config.toml
n_layer = 20
d_model = 256
n_head = 16
n_kv_head = 16
head_dim = 32
d_mlp = 1024
vocab_size = 2048
activation = "tanh_gelu"
norm = "layernorm"
norm_place = "pre"
norm_eps = 1e-06
positions = "learned"
qk_norm = false
attn_scale = 0.177
bias = "all"
tie_embeddings = true
parallel_block = false
init = "trunc"
init_std_qkv = 0.0303
init_std_o = 0.0303
init_std_up = 0.0303
init_std_down = 0.0303
optimizer = "muon"
lr = 0.014
lr_mult_o = 2.0
beta1 = 0.93
lr_head = 0.00552
grad_clip = 1.0
warmup_steps = 200
schedule = "cos"
final_lr_fraction = 0.03
batch_tokens = 65536
seq_len = 512
doc_mask = true
train_tokens = 410000000
steps = 6257
dataset = "wikipedia_en"
MLP neurons of a small language model. Each row is named by its layer, matrix (up: input weights) and neuron, and shows model dimensions 0-255. Each number is 500 + 25 x the weight over its row's rms, rounded and kept within 0 to 999. Numbers have three digits each.
After each neuron's rows, "fires on" lists the tokens most often at its 100 highest values on Wikipedia text that the model never trained on. A number after a token or word is its count.

L9.up275:505524476515498479470475469467521502472512489491521503487490519536491484434533512486532496471534537559493489500460500537506486490498521527486507486488540514470471513499463532490524480521471430498458545493465504487515510465517500477535502522503517500478537494521500500484459509538476526507503539494569484552553523487463513534495490458470542480493478521471511461476493446503472514510512493486452486503504520449497480499525523486494517520504515507512509513526486543459492487501498524548491471470485490502464512514484471513519518504479464520470487502533503468484488492556457519514493499485524517523514483480565482498475500489545522471516489493460512489487529462495496522506513505450494482517494536535515476510479532542508474482511523566542483504500457494500494545499519481
fires on: "s" 51, "at" 8, "en" 7, "ti" 5

L16.up638:479517498519511468465493528501484514485505510459557512499479492473518481520513450494477546521459505513534533499515504480499494479508515470472505526455483490517507542473479516479508437476539534529538498495470488516494501508543479503496524478483483517527479474484513528501509472517494455516485534558501482498452469463513485493508480464442562475486512486533513513515502503509479520498461569511493477513485470506461461517503487535449496506525495469538507497531511506532493542510511494480459506485517507482499487521524480543483467499492469536533460526501545507479506497514498499518506520490517527472486518500539492517467497459515482475521478463458462517479461485540552474494518480458539523510481500520483545500513516452469492522500564548487492489519508489472498514514488531
fires on: "s" 39, "ce" 7, "B" 5, "st" 5, " B" 5

L9.up1021:510491496469438488544516496488488514488501556449482526494476502485517469412500504550477496493536465480506519487473478486471505467488520493506493458489495491533482525440471524526506533530469497531551485490507549464517507527499499486510467502527473514457490558457494484460530470488532536456512520509515481490511512486507493521510448502485479511469517489518541473498478534521476485507480517498531490472491550539502473518512491536510507509486480531524536508498533509508506493488526504508529524473490486475503455534508508484488511536560516526509516508492506518509523533573485459508495470505505471560509502509486463464485494494497509513530496515490461500513472506485510528500489458499501520468518498507501455465494505426481509480493539495524493503479491447493511514537490492
fires on: "ur" 15, "re" 13, "age" 10, "it" 9, "ar" 5, "s" 5

L2.up666:494517505509514509455493492535554467498474475504545542516539467540483481553522523499560502470492537500496524458496509487492451519486480482494499479507520460528472505528496513504464438548483481500533516484532482485489540522526474495534506472524492482501489505525486504479453511489507537518518526489470522481484511508527495481527532478492556496489464509445502498501502470541463479513552503551482532487510525462518514504559473515546508543496513521550521496484491493496539499429499533518529478452460500519528490497522545499527470478494491496500462492501502496474529507480482472466515491527484477478511479474487517475516507488474488519501489557464524496528488494497519484488497539559475500464512508479493498441526527522502487481505472493545491510473485495510484518499498506
fires on: "com" 21, "ta" 16, "ten" 15, "qui" 14, "ki" 13, "fer" 9

L11.up1008:511422506543488510489498490503530513472528525498508497502536501463497489478529514492529489505474522480528482526530577550537498515488499516551450516465465484469531442518454480486493528467465534514512496471521492536536468511479517474478525525517442494533448522454498483478508525520465489519526503537485489479533524495513517507476533497465487535474491548484497491491517507507492490509498509524480491488522526516492488550460469484457498500529504528470508513534479482505477519500518487474508497521488491527507454489495485470474512532499499496501459470452493500496494456486518478502530512512510482532556469482508527508459541558524559457488484531495483485477504479507517513493502486496499460523502506488500501492503474519515527514477497533463481499502445531551497487477476490
fires on: " that" 41, "ing" 9, "le" 6, "gh" 6, "ed" 4

L4.up820:520501516500530519516516525512476498522482458521504522496451481485540530473503550507497507433500526511474533460523538457523532555467455489514498513520514489479509488521499511487497515492501496479482524518472520496480469499493472478510491520455504481510494545482546471479535488488500510489464510536494485527502484510542501449424549504509483486502494480479496471490488486522528462512467543532498503541494495476523527471494488559475509502494503523502489475466550516488526484519485527501523515511486510455515525541510471461463498502507528482545499457528468509504489490506497476522514490537500553469520543484463475496497490549527495478469497480445521488488503491477496530493530540427494484527491465529479529461502511482482499518490494487516464572490483489493479478498479500
fires on: "ker" 12, "ler" 12, "man" 11, "mp" 10, "han" 7, "ual" 6

L8.up958:497480521491495474481488487537496537485493522489476497486511533490486488455482486510492539499539479526481454531459475517472475522468513482473483469506504528494454480480471520525485549474454497506485508527497524502536523531549502497509473529490515491494541510454520529469546493467497506484472549485519527495483508534472493554521509531492500496481455496486483500505478492516499474528468501517496514486512545528443479521511548468524523511505486494519503506505512470510535522512508517495464495490471522556502482502513563535515504461505549492491518475495518470447493477550513504548471496523497482497460505498504517509493478539511504492478529462449516485446478454518517481434506494498527510514545520524476442470508538532496508534487526518491532468466510491504536517489462504
fires on: "n" 26, "re" 16, "s" 12, "o" 7, "st" 7, "ch" 5

L8.up780:486495487567501511473503538490497484518472502548486506487457491550504431521540484512524508496496522536517498496497493489485523566496479479483521532490504498509493493516488492467504521525489500512538520515494534519458507488489471457491499477541516497480489492551513494503503531469529474528474523495496522498515472453491522489518464500490527465493475530473500519524477467550500493525472533485452508473498509487517502526469531526513480538508486452498473458493516513457473503495542474531521527471522493475514531472522513496500468504513435503511514500473526518486467481492481511490535491458463546492476509504531499518484522541476510544478512487492525509448532547506501481463494467497513460510507478437494506531522510455480426480537455525478518501493503504519482539459493492
fires on: "c" 31, "cc" 6, " de" 6, "w" 6, " a" 6, "u" 5

L8.up16:555515491465468519485522532533488505465460537522505501541525519540483520498462493492506493477497489487484502555532516466511506493492471488536450470525500476509498530475478499480519527504479500436509492513488479518501510461513514484515497493483485538495457462498503517478523494517469499497515468452509543534476486474467523496509480537488517518487508497518426506520522539533498526503530511501503561555476543483501456497576498458474506470519513539491539480522532461501512513502494518492520474483521462494491458483473497479454488503496514542492455511481493492534513466477505503537542507500485544465508417483522507504458493498511490524530483513478519518461492510531533535504521517489511527520520466499480536512500477496529506510481509526485494502499467522464492527514494525
fires on: "s" 30, "y" 9, "e" 9, "mp" 7, "u" 4, ";" 4

L2.up8:492493501530473488517455500507516517514513533524514485505532464459531487478530514508501519511459505497478519449501513497531494487511528472542480547520517485496539503514517496518487503545470441457473479524505521545524461511509486528541524479477490526479497469521447515495498461485479509537493476566505495512481547505458492532509503524462483496495498476450509514539530518479514468493518464548480515485489521500467468470532453477533481466505514468480490491477502474478475482481509482497496492465509480555480480484509521480526449490509479510552546433453507535491492517509536480452477472507502480521494537504520472493487528538482489489493483487498515507491478459511481480534469501509517532486522531524464485511489508531485502476523513502471472576512498478471523491491484530
fires on: "com" 34, " it" 30

L8.up649:494454508517496496534452451497502526486523496498482506502471490512474539550513521490493526468449467526509461485503495526490525510481474552510511490483491463475522506525483490511472513450479498518500529468498491478455537520526519460472502479496501502519544494524479523464547464481480484484481525502495504535497511532536523488487485493525483486491514509505523517511508513498526515510451459494527460475513462538528490515488479481504469517506465564496521499504507495528547475502475454493493484454477513544482472549508499531511532495486555464500508473453508509540488514482513537456503472550501464495471523492523475499534511502443499503483549466449501486503531459462508508488519493503460491502471494491498543532528501502558494456531439506518485490521497480487496489519476492
fires on: "-" 93

L10.up1005:488501539488499493499444486487480521520526539480558495486513503474472500515483530488488488512469495488459504458514480488518497483450504503467516492549488500500514497483498538525540503514507514494498492499492492484484520537511493523500478492503542513508512512478454529476525490457480514496533517476527529480528544472509494481447470492462484518501491490547473473501500459469518526512484493497486506548532507525471486494495502481477500499490528567510518487525500485474515482496519503490500542504484461491486455502503488528452473497438504486524441472543525494526557525467528541513505515483458499484548531538515473496466476492488501495525449501479518488516472478488486517441556507562501517481480492507499496517516487571475526516517510490526453497490513460481565519526515515
fires on: "s" 43, "l" 10, "ur" 5, "ra" 4

L11.up819:504492474446477506532531490494482500510490529501502526485500501518509470537458513539501503478518542497463477512519524464483502475510454495542492485496538476506502517545457462496552504506533518501437506459496496518488516494518472511496503493520502546492525475530499532541520515484519495514465482469478516461483496484521477517489498496483493471466525488495494505495507541469497486535480483534488464487525515493510464460495480505521522453485497479508572485503511469505502504501514494485527474541508504473503497520512494470539492525568525501505486560508521510492521527495510501487547519500454493550532511512525519486527511535493504473498505474465456467505539524487477477474499484534565466429550499467495482482493517501491481455529512493492477493480535444509568485514476481
fires on: "s" 69, " S" 11, "ers" 10

L11.up939:560496479477482515461514494545470540473526544475488464526508510492503465490489502476501460452477501493535503468509517502471491493544494524502515526541512510501488530466518500480555534491477506516479490486466487518542516491500531453445495455481499524482521508461474524497511474493542496515532479508502505498499471524516495484474472514471485488476534533496469498482497530413521492510498461504488518501466513486510512476500477493457495507478567513546533455525496478524521530524516497524542484527549463479479473524473472490473504462470485510509498516525574513506519537484515533499552506499481522492498485490518524532481478553513547531515514493504467483539499513476504506481506523530530494507498487458483476534499522490511486520477480467501494526513466496473531549498493481
fires on: "s" 64, " C" 5

L10.up953:487519476494524505498518497470498498491449461488535508518495537506493466467504471453519523515489543475501475540502544491516484494510469453476488516512521495514507489460521499481476496509486505492492546506484527529514474451489528526547500494478480479490548505504518529493534491479480503512462525473492531499499486511467475507525527468527466508559498463459511485487547518489517540505531531527515522432436510505502513492478512464492525517536496473449539444516472516535512481481500471549481518493487504506497504501520484517454500483551476529475524507516495502505473503485516522508519528472540500536503501511493481488485523476535505509515523506455470514490550518539464482514471446453533515475494508448506498520478541479495510480508493524549501436487524538484490519523482480
fires on: "s" 29, "ed" 9, "er" 8, "es" 4

L9.up120:494547521550492532508492473495493519505495491520524508479491489467511513466528515502513550513500477519486515508497525523503521485466497494498480454452519491489461551482529495479474492537499487533487500489534494436506498509543474516488490507507485533463511530516502516513523463492499469498537515496524492522488486509471499500512492467495500513477517538507495554547491505403518522510500511513541473517503505525484528495506476519491519506512448489498490472488501471558522528533522458506473531505505482518468540508528504514488469510521545484460524541485463532510540540486475476473523468506534485488502509498541489540466536480504506517492486506422484505513475533457492472470464497544496421482509512505466501482525513440493515495515503482522550491488471485530496491478499490
fires on: "or" 27, " " 20, "re" 9, "y" 7, ":" 6, "er" 4

L11.up665:499459485450559473455525504446502485514477539482546518490516499493509524500485534476544522473458495521484507487514512520544497507501509493531518491503520503482506533523526476479533517510518503484475517509489503485472483465563519523514497478500533495499510504534483491508455460488527504529481507492498478508465486462518515476491488484539524482467552512492527491513512524476495531579498492498520470504490514491484529508475525482484532492465479481505539479520482519476491504500479502505507490500484538501526547539490485514476435481486499504560483477488490512485508486506515471518547522473526511474526462520502497470489506482525519486533423491437501499495425504531492481539475515465533563469536531518499539504492504493481542503526526493524467519500455486491462496516509519
fires on: "st" 26, "it" 20, "n" 10, "s" 5, "ol" 5

L2.up142:495520512511528533495506478504491509476497476490479479487474510505468479468522517531508498525514518508462464486498466502483504498484522514496520503509509511501544514459478485484493511513516498518501492483530518525548469502486462542502522463491498517497548523516506510451481521458514502490503469524505470517537507509523484515509505482508577499496516477454490502490455515476524529461462421474525545534512481497480472511473513483517526486495482497491538522478495514454494514501513492429499524507514483518557475502488519518495522514499519528502437517471517485518516487483531526459502473473450453507498533517465472503522471497493525503461529498544487529442570444506466528510517460528498484489551517525529516494508535499512475519503529553488529549476497511465497477469510494
fires on: "board" 14, "ard" 13, " G" 9, " L" 5, "R" 5, "ate" 4

L2.up34:517517534487488495440493462544542475434491476538477487501502464493477511481483497473507530476487518526552488502521516513478478472551534511491516521515537453558479481478456516503495514504469461514439511529510516499484487495500492527511538507494534521523524510500458467471523539506507488506497524499519504515535519496536484480529498506505558520447487517482494518492526516513484449522468451504495497536508482492484501456463493494476513492460498452546558483525499498478502520426494507488498472514484526520462510486498542505491472500473540511451525511497509509486467524499476486485510501461514483492521484486491490479509510514497495471543506549500556527471490476491516502496430527478554530496491506511519469539469517505519526539482493514486479504463506487497497506492492485
fires on: "x" 63, "ex" 15, " Louis" 6, " York" 5, " Christ" 4

L8.up574:539493458532524491503497507485497456520526475521479467533511487529464494472503480494527542508501485539498512501461487483483525478488482451484488519490550494515490531518496510466494480479493519520515544499492470474482520466527517504493525471516529472519540527460491498484435507509487480468489485504494514487473451487516478497503486530446501483511458495532530507456522512507523514491518473505448492508476527479444478497452489476500520507470505473526492508524449550451500485519465499506511535514467518523501496519549536517476508481466465493448487494456531474545523503505477472472530525545525488505514478469550496559532537527511498534506496478531525475503480478474516506451524518539505501518539476493484478499465514489531498484516510552522502508484478557515492480495533493
fires on: "b" 57, "d" 21, "t" 5, "l" 4, "ru" 4

L17.up824:509503495520498466498482477470507489474540501468509527507501465480487511519476520511479505517480467510467536478493476524515501520507485474476498501531492510488505481466442506520488492455468540526557536486485505501479480494486537469501448514480539497541477476473484460512522486506509524527485533476477517520453534533545530484512480485493506499517481511500504471521527497528480487484518501521515494517503489530456466517488494475474476526495491457518452501473510478463473477522444489523470524523421453522481517478513505457555537479500514481509509573534456491464575520486515511510506499484522492522482501516505500482460536480516465505498524540509498488479499462509527485535489492466496526509501531509532536488509449480499503460521465517491499521502547525499524483501493562
fires on: "w" 28, " V" 11, "ri" 6, " Dr" 5, " Qu" 5, " St" 5

L8.up922:531436456508538522485471503510480537455507489445489498541501524508515526551506502500476507451538490497500499519495478505517510489513512475541485487481473532467490479487546477479509471478468493500472518503526503516532525538458501496537481489493506514504510465521529543460486484496485504498494528449532538540491455540497465474491465528483503515492470541508508518517476507471464518549510497511531490491494476493487508525510510526509452530525497552496523527448517514504563518483513491521498491499455506509466449519463472501527533539516534535465461525496530531509519489446479515487508486508465521487503476488515514502465488504500509491470535536491527486497508497498527493525485472565464486500453493485526509504509537500512541511544512516485503505510478507494471561536483496
fires on: "-" 20, " " 19, "g" 8, "s" 8, "gh" 7, "/" 5

L9.up695:439493447504531492497459539516531505494525506521494480491509500517470472533500470505525506542461500503463504497491523506509468495457467476521483492509519506531523497548506527475465501516503486499502526474507496511504480467507508526483516490494495465485520532460485520465520459486525531498536457496502481474494496510518550482502492500487528506475476563514503555494476527497471538459527460468488489524470526460461552464476434526517475508480525478513487448484511534502535484493500531519509484468489501507511506469553529478520491543498462509504486497477514493510536480463483489488501511531504515520486503504548501523494490523523484502502476512494532484509495523490469494495478468566485543439537540514549498548508510525493497488508518491488540540446466508516474514452479484
fires on: "d" 17, "t" 17, "ten" 9, "com" 7, "ta" 6, "p" 5

L2.up264:469500489504481479474501496524492493499486454471476504482516506500549487480534505481519482492500544493524463485538479515513500508475479518485504555512475516506509520491495511484479548530464493531514461483529519480462472509497521526513524489485510459467489486506535538483426516523495531499481528469504557527459482520507520474477458522471474513494510523532484490506499534510446437499444517482478516496435490488497475492505544516499530534511491492465462509506563496521486448512496516519499524505486538496504505463518517468536452529493523470445485445484469504489466489465525503531476537491508523483504453485529510492525548522525497532465521518496525536520502469474475505539543501502546527512544505508531475507498492496515512493471495529525505481497523515497484494511474469
fires on: " film" 19, " &" 12, " Record" 10, " on" 8, " /" 7, " Center" 6

L10.up206:503525508484476513495527507541530524557522511512525529477467507504469496476483495475508527528489524455513562494474463517466498510489520533502513523532503553527494453527467483514498453523482515537497502457491504522470473490478549500471528528485513513488520526479478559506488450494463460480504467495484527492500502465481447490501484483530502494509449463495510537501471534498489486438497524506487487515519525515481478534536456539479507525526499444501476481458500560517540485529499492544530487518557523502505509472524499495489493529499513472496500529514516501491473536453509483508524548502483526516497477510514461507534502475522523522512518489470518510503502535477477534523477463485534539508479460509498473471507517505474501487461500493495530506476489512446513502456487469
fires on: "ur" 22, "ad" 10, "er" 10, "ar" 8

L9.up636:505501448502515525490519494497511488529508538515515480493513491463539496536483449529515513559456500533495532506531488443518501458488503490518503494528480514524502541480476508465502479470509496493477552468489485477483496505498496525504500448526543481484503516472480515492506491520505521492518531502512524481476444488506484545482486527502452504562539520522455456496487508440526519536490472540517451485503522515500519521479479521515497459528497518538490509436510496480544509483484527515516488457525496492511516550517481507481488481481457491510499555451498474507533485521507494496529496481497450519535489504512530486495529551460495505498525488518528498504512481488506533526480537543564494475506448540501479525456489508502491488495534484445493472520490525479512486488493489
fires on: "s" 27, "en" 10, "re" 10, "ers" 6, " year" 5, "ver" 4

L10.up246:534529561515524491546544497503495534505436497502531510520462491469508515471502520486504468486521501486485511541475535470506467461500466522471504501500518493470513534488486490536532460518505491534470488479493474521510546511486470499470487480495527536491514511510539512440504529461511473550488464507496490469518509523522490497501503517492548515510524528470447506487476500516560531487492490505507518488492488460499486488521527501498483476479479487490497457482497529465477507527508486527517499527508520506512519500496534481436476545500497537490469476514453463506502494502521502542570518486489523522492473533471478504488506525511457420524472463501499502499505519493526461448485478478501544498533474493488527503464485528494444500498542505474491498522511483502524554516478532
fires on: " Mar" 20, "ip" 10, "ct" 7, "mar" 7, "cul" 5, " sign" 5

L2.up56:464503502478544507474493486517496517508487488503513527493511533513519496479526495504519446525493494490512477457493483511525532516493459522515492514502479527489522504516537499488515511530491480529498451518509485540526506508485489478531492497535538505488499522526511526444504488510483449455525504507531504494493488523495528471497518472469479514503469511478511497518500547531495471457499518431485479521444457463485517457521517505509502543535546543530476516494477544480495460490522523476530591526467530517469490477504472470490454474518560444500482445498475491492500488460498506518488514543509534507463468505483463513503519515510493490454540533466501531507516498487501513457499494488519482535540487483476534513516479474511459518524486455506521500533509479504490478508538471
fires on: ":" 25, " on" 17, " version" 7, " building" 6, " film" 5

L8.up462:471519476507476493501503505483462471486491482454469471503470519500493506515511500483455509507483484495498520480501511573505517477439489541439563453500515514546491509531475486459493509486510524523486508493485476536484494476455454473497482566492509486512483500508497515528522498488541506496499516469482506555505505515481465483510556498529500509483523511433526489527479501490486532477506487536508499514477498506481502518542528524465509508484549500453521507521481521497506475527519503495510502493490507466504488485546503558462486506495526444487544488501491532490513519530485521516453471447491529508536465518528465476462530512557507500517545496483474498471498481507524498498502492555533475500503495489504482474502474508547546497475502494509510517467557471479515537526528503
fires on: "h" 33, "s" 20, "y" 11, "th" 8, "in" 5

L11.up175:527497476530509513482476514506513491500512510500522515448486455512502452504497539530517484477456501430496463509465488491502475494472468472530502501532503511491504541518468518499465498538490515504469499549500520517522480467461524461513551495492483498439512483509472500512471508514508482480543505488490495486521465503482523513489537490520541471497495500481493496530521482468494509523518538478500476469493539536490539533584495464491531508465518526467515507484491497483530492510519537522514490459464530465491517476474479502474513519534474517492513462475555502453521462515479473520437500483539509503523508485531538473482529546465515496529512503461533505463520523508505456469496513484519507523498485500517486516547498479536473505521472525488537474483494446497466542480495497
fires on: "cc" 17, " a" 10, "com" 9, "s" 9, "ly" 8, "ba" 6

L8.up504:500504490497550492505456536527471511554485495512504530512496523476518470520519503485499506519524505526511489489472512519471508510517472477490478493511485486523488484525485483481494491508508526509521531470497526496481477511524485491497529481517505484501518485436465531503491480477529479517496468512490534466551483510531499505486463442467525526502526535463499503502463490473486518509494491493500495499487510517469502505507497527480478460508471505531523497432519491512486493511534513546601522531578499537517554505504524530498486489506486463509512529496478514478490534472533518531530500507450470490495556489526473504516518522503488507492546483481520449479532490446433502514481467537508533470486479503533493524460516521473444526511502453497492507501505485491496546489525446
fires on: "s" 40, "ver" 8, "er" 7, "e" 5, "her" 5

L4.up9:501540488534477464507494457509540501522524490477519493497510497510507462513503506494556563520497517496488497502492488577506510495512529494508470512450501519493444530466479505488457520500497507486477506464509514521534477447501511498512508476495519492493516463512502495534497479482516534482491519513533527561483505530478523495504480563521506500511462504479521481497526486558452529520474497500502496474509506533513501475499513477463479512495513535530506464501512530517548526478485460532565522493523491472506465518536460503513500522504483465489497497515481470475486465470512489485461482486517498493482500477501557476433511467463525464489487504474489450498527479533526515504495542490473509498479533582500534488491507466480495499489514526484470495492470495563482505489487456
fires on: "." 18, "at" 12, "x" 11, "k" 6, "en" 6, "s" 6

L11.up651:506513522501535522508515533514526531535488496506492475507539500499501484526488482525502536495528504487476519495475506505493528487515472515494496524470513557528474451513487510454494455504519535479471511471493458499451478509511588514507487501485512510497497478523490491499511520494475489494452507462526490493523479516444481495494517503497516489494477467501447530464546498513553496444492520502485472511480528507487542471469494512513500532526526496448515476534479536488542489483469440532500517489505490453486506479518524530491505477490543527493515534499525556504498504514462521480506471500524530513527518490495479483502582517512486526494505524442473444503526516457478496485516478479464506470525519522505466461497495477501541502479509511533463522472543508515507466498450488
fires on: "ur" 14, "ist" 11, "er" 10, "l" 9, "vi" 6, "s" 5

L11.up468:482516528473525505478533479510575508518537474494461514472468512516520452452463518476511516537486540473492480507479484476445512462512484493486497505538512456482453497445530516509503527513500492503461536498527507501545444471455475494468516535513480517495494493494554497479496507501461540479491508511474476505516527522470512483526499503470520503485515506519472531532535466486496534506468514504503474503497484513526479490496507546445530504552516514491499475486473519522498448489470511522535482493467536524494493488531496514465468472510516513455508500510544499507502490513500493521455518520490519510538499495536506477513507472462547512504482533497477503473501486471450477469483515519538488535496526502550498490522507528474538506496563522523469503522465482480507525484499557
fires on: "n" 21, "ce" 9, "i" 8, "hi" 7, " of" 7, " /" 6

L2.up324:498491492510501474502470443490533511466519503528498488523532506523490463522502527529533501520524529507503489481508531537489483483498481511541436538504460466500492516490502476513469531508480455519483450529494456536515523503528483574518513506472507462507447517534514508527505482537531506543516485494508497499506473519499536547498497521522500472493509493478530492470520539549547449473504533519496454482521542500512523453445524465514509492521503513551479492494506533461542512527498507537455486502503463489505508453520502470511446513523499498541528464480487516493507480501432505500484484508481482513533482501509505442480517467531471474517486463518499480519485497461482474502445518509504471500477512522527500508532516511487516468489517477508494496457510502475508474514532508
fires on: "um" 27, " well" 9, " vote" 7, " out" 6, "ty" 5

L10.up362:555484466502509494511487474469447503481550495487486525510499526419530501501516541489494501516531508499511501521541506507466503527536481457523523550490487464549500493473481450482502505494507519536489500476530490493567554511492506452520440523507513506565497543511462505505465548484507526517486501486492508509517494494504456483489505478529481512493479461471496561484512555507515480475485477504456495480526480492476505462492500518467498515532509509504492492514498508489521495482482518467520524511516517536494420528533495550473501487482534503482476510531520500475489490481505474491479504506511454504496500528526518497499547516495529483493454507462462521501514474560506493496556510491531512536513486498503481525513480525521525477497499534453455489502492486507466496523512483
fires on: "ar" 18, "y" 11, " that" 9, "k" 8, "ing" 7, "s" 6

L16.up100:517488497526455471519472502551478502496510498492505487466506511504512501465499506490471500492531549513506465499524495521502487487466546488498556471492514504486493524507466503483467469485494470487523538505465538499511515498534531501501531505499468454480531524472463482540492446512511505486490510461507499512489528492491467492462515485511482537499512498523492555516537502473488544513499509510544482458481484529490478507526484502511490483504521498548527507452527530507505556503539506444517479489522530492508537493505525482494502466509502482521472561505476473537517458482456485457533532487476493520461538533488487459543490498467497506464543529524488458487470476524545506529491513525524522514515489522516494506547522490477546508454487532525494474536467489474543452463536519
fires on: " La" 30, "la" 16, " C" 7, " un" 7, " Lo" 6, "le" 5

L11.up337:506485501466494491477494446513525526481520529516500553523484519516491504493515494533505502493544497504515505459475486487468490500467473556533505510513536481484517491468436493514460519523486467534477479497481493537521512503518498480476502551490520482530499478466500459489515458470471444539496498468503531476439494497533510492505467512473519511462482489521486464500522479452484493533465486539471500503488490525505505511544533546468487528506486443481491470511515458456520498536519494527487512498552497476479492515479527522490532481523509475559518514501459514558504516474498515520494471454506548493452488495509484521495558503542482500439487538511533507486480530495505499478530502532516504522495530479461508515508478505497530503500533476540515536510505535502514462484505502
fires on: "o" 26, "or" 10, " Mar" 10, " lo" 9, "ol" 8, "ut" 6

L10.up288:506496462539481475477516501479471506510525498459487488542475539548448512457525457514519509478462499485503483489521474529481483490535493524526537467489499546491477540521474497502555497520524496488479517495480483476509511502489488504488510501513537522530530539506522472497499504511504513466492493516459503496476523510512493464536509501514503461497488485434494457483462500496503520490480488551504520490489526544498512512462523448487518521519518491540503491506453491512516487531491482523528533480567511530513469475485495517491462513500491539471504528479474491482486491520455507524489485465516514533503525491539502536514574467507488500521496503513463479476479520497504504452516581517520531512520469480530497445447516500510499462452486512466477520513555539479491490464490518
fires on: "er" 15, "h" 12, "e" 8, "in" 7, "ham" 7, "n" 7

L10.up656:513480489478464486516466494548522479508475497549484525531513475496507484492508469522503459534455550501511479487495505484576490487499517493506520485537479489538507507487519457426449494417497526505533524481505486481493525506533524475510501447491512534502479461444500468479520450524500507491498493500535457508530526515494495484513466498488468540470460479511487513514505501515521524497475484543498497483433506485517527512494481539492525491504529499523513502499471500467505527529537531509517498509521532511500526518516505506489531468515526481461490487535497508535499493483485443500528460541472474507488464489526505501462490520505478491501482476467529492514460512496529513546522466535513477518494535508498493514526548535438482479478513495495523505523496499514510501543554515
fires on: "p" 41, " C" 12, "la" 7, "mo" 7, "al" 6

L11.up795:484462445505460503518472454503509509503475520471496500522515491515471493504521532506519508529531492501502491464493471525496435444557468480482508496486471453522493482487494498525484535527442536519508509468527486484529533504480492451505534480515513541516480595491474482466475529493509561484502502522528471499501462482502493482475504473503503496525485498517520450518474491476548519518530507523513470509488473530496518541544490534465479525508520538471460521488508504495525488490499447485519445478498456522497517473507492544478520538492504515495507492506501524514519489523453553465534502478504498506502521484479497497487526495550489516520501498444503514482506533499545488460522498510479487478488489462508467482497495489520476490479536490504546469470517475535500521522485523
fires on: "ar" 32, "ir" 8, "ur" 8, "y" 5, "gu" 5

L16.up245:541474493489507475494519486504500502496494495483545499477502514457488568462485510492518550494473478466470558470458500480506545478479487479497500510514488529446483522485481502511487511505523481530499459518524485481552484572514454481493497515486470440456493501475498526480525494492490480515515492470491530493480465495478475542493462487506460490496497508512501519515482533498527511476538489502479502489490491522510533527469528516489511538514512542526523532509480488498510492514488512487507517474514507505509475509478524496459565509507555493512518504492522509449522473458501508511475484482552468521497495543504535504462461550522458491498489503454516494514502537512487473477502448532523479513473443475538523542566484511539500475512504500488510526455455536492507495489510484
fires on: " |" 32, "," 31, "." 16, " " 8

L9.up669:530500537472547510512525467452517486517490451514515544459509530474497498479499505481493491486534479492531469500456514480538500548501483569466542496471533554520479457484427499509471514500510478504500468530501482491526519428465505500444525467507495522458487530479478501488463493484485515509539492466469513498522520498517495497456512482504485524491508505525509489478533464494471464485475456553512504533462509520475485511508497549514469503500503513504476522488551520494492484481496458510488493504522483494508508506491506575498511457508490529523506520548516469476501495497472483496498511519521551485469507505534478502498499507518484480450502502488539485467511476466504475575527516543503512501492477504509513469513503502533500496489513504523458531505497446490514506498485528
fires on: "o" 66, "a" 9, "ough" 4, "ol" 4

L4.up700:549497454507539481525476536511509499464522492537520522504515521523456483470522533521531529478462542504503456490478519478519506521483506497510473487488538516523540486513492489470522488486467494450450483550465535496510533533480543480520502544527461475480454514525513504493458499473490534504500477464492547520496561504479547512499511500444483487473497488522493472495486514466511493465458491478490494483509496517525489509522478476508509512446495501501479476530486512474489514470538473533526483535523501564498494496451509484526481517495449488523500518494485506499514461510497487436491485543522466529491461472540508455509498511470514520527480509489552520531508470492530492545464484517516522483479481497501499527506509525502489532519516502485496544485525482530553489487473501
fires on: "com" 54, "tra" 18, "op" 10, "hy" 9, "bu" 5

L4.up916:526508503506507504498486487501466482534518504508472454481482473508497489425549497550492478472445453473537477515518465470488478510475488501513497493511433502469517471511452531500569502476489537509493469474511459522504510522517533461489500487482516490514499515498504482479528484536509553535488499470499524532487509521521524481488462484503467555539453476502477511501534539489491516529490552532527504469503511426517489504502527456491483513487536537562470473499478498483481461511532500521563544522533519505509536478479504517432497492489474483510477507502468533475504527462490544491487501462492463525540489502506497509500516533483500506498480495466475509479501519475466516519509486523526509522523475499488476498489510507520486529480484495544459510502493482500494502503508502
fires on: "s" 43, "al" 10, "all" 5, "t" 5, "." 5

L17.up165:506480457508530486484498495515484473518481520492482518537472481525528551491480558500549511520507479509500472477517492513493511489539490476509510515541475515475534492443478484452505495475497442497502466465491495518536469506542518488511531464482463502485485534502490518485467457512511522484530508485536483461505479488473496473515516539539509507499461501462533473552495492473532517547544517507494555487478524544515506468540506461496502499482502536486482514504525521519482486473497494510489496534532546486480498509497494462513482508491495481506488480475549513500517505484505515463472501497542513530461495505539474485525503476513496469478492557470504516549514510493444472493497472450474447474482464547534499542532483486563480474495490496501520502506466497451527518497474513
fires on: " |" 52, "." 7, "′" 7, "'" 6, " number" 6, " /" 6

L2.up696:501508516549495481484530525519483468571499483511513478476498523484457507492533505495503509491463485462510514509502496461514519488507476515497482557460470491478487526498478495490515512508503517552486519457489535545516504537493508501458507512521515524501505487535518478488472478471501504474527497508519524508485498452479505512507453532491473502486522479464503489431511526558517487456471466460486513507484507500506499500497481487526477486469506519494489470477530504468467498504484502500506554524514526493458570484510532518498495494512520505520479501456472485494472544514487447503527511481494516548467485475500506483500526499559486465453516489466510513499480482523472451498516543504524513459493505589534481561487449479525497485502556488509539515499493504520493530488500537
fires on: "ip" 32, "ev" 24, "cul" 16, "oc" 14, "ric" 4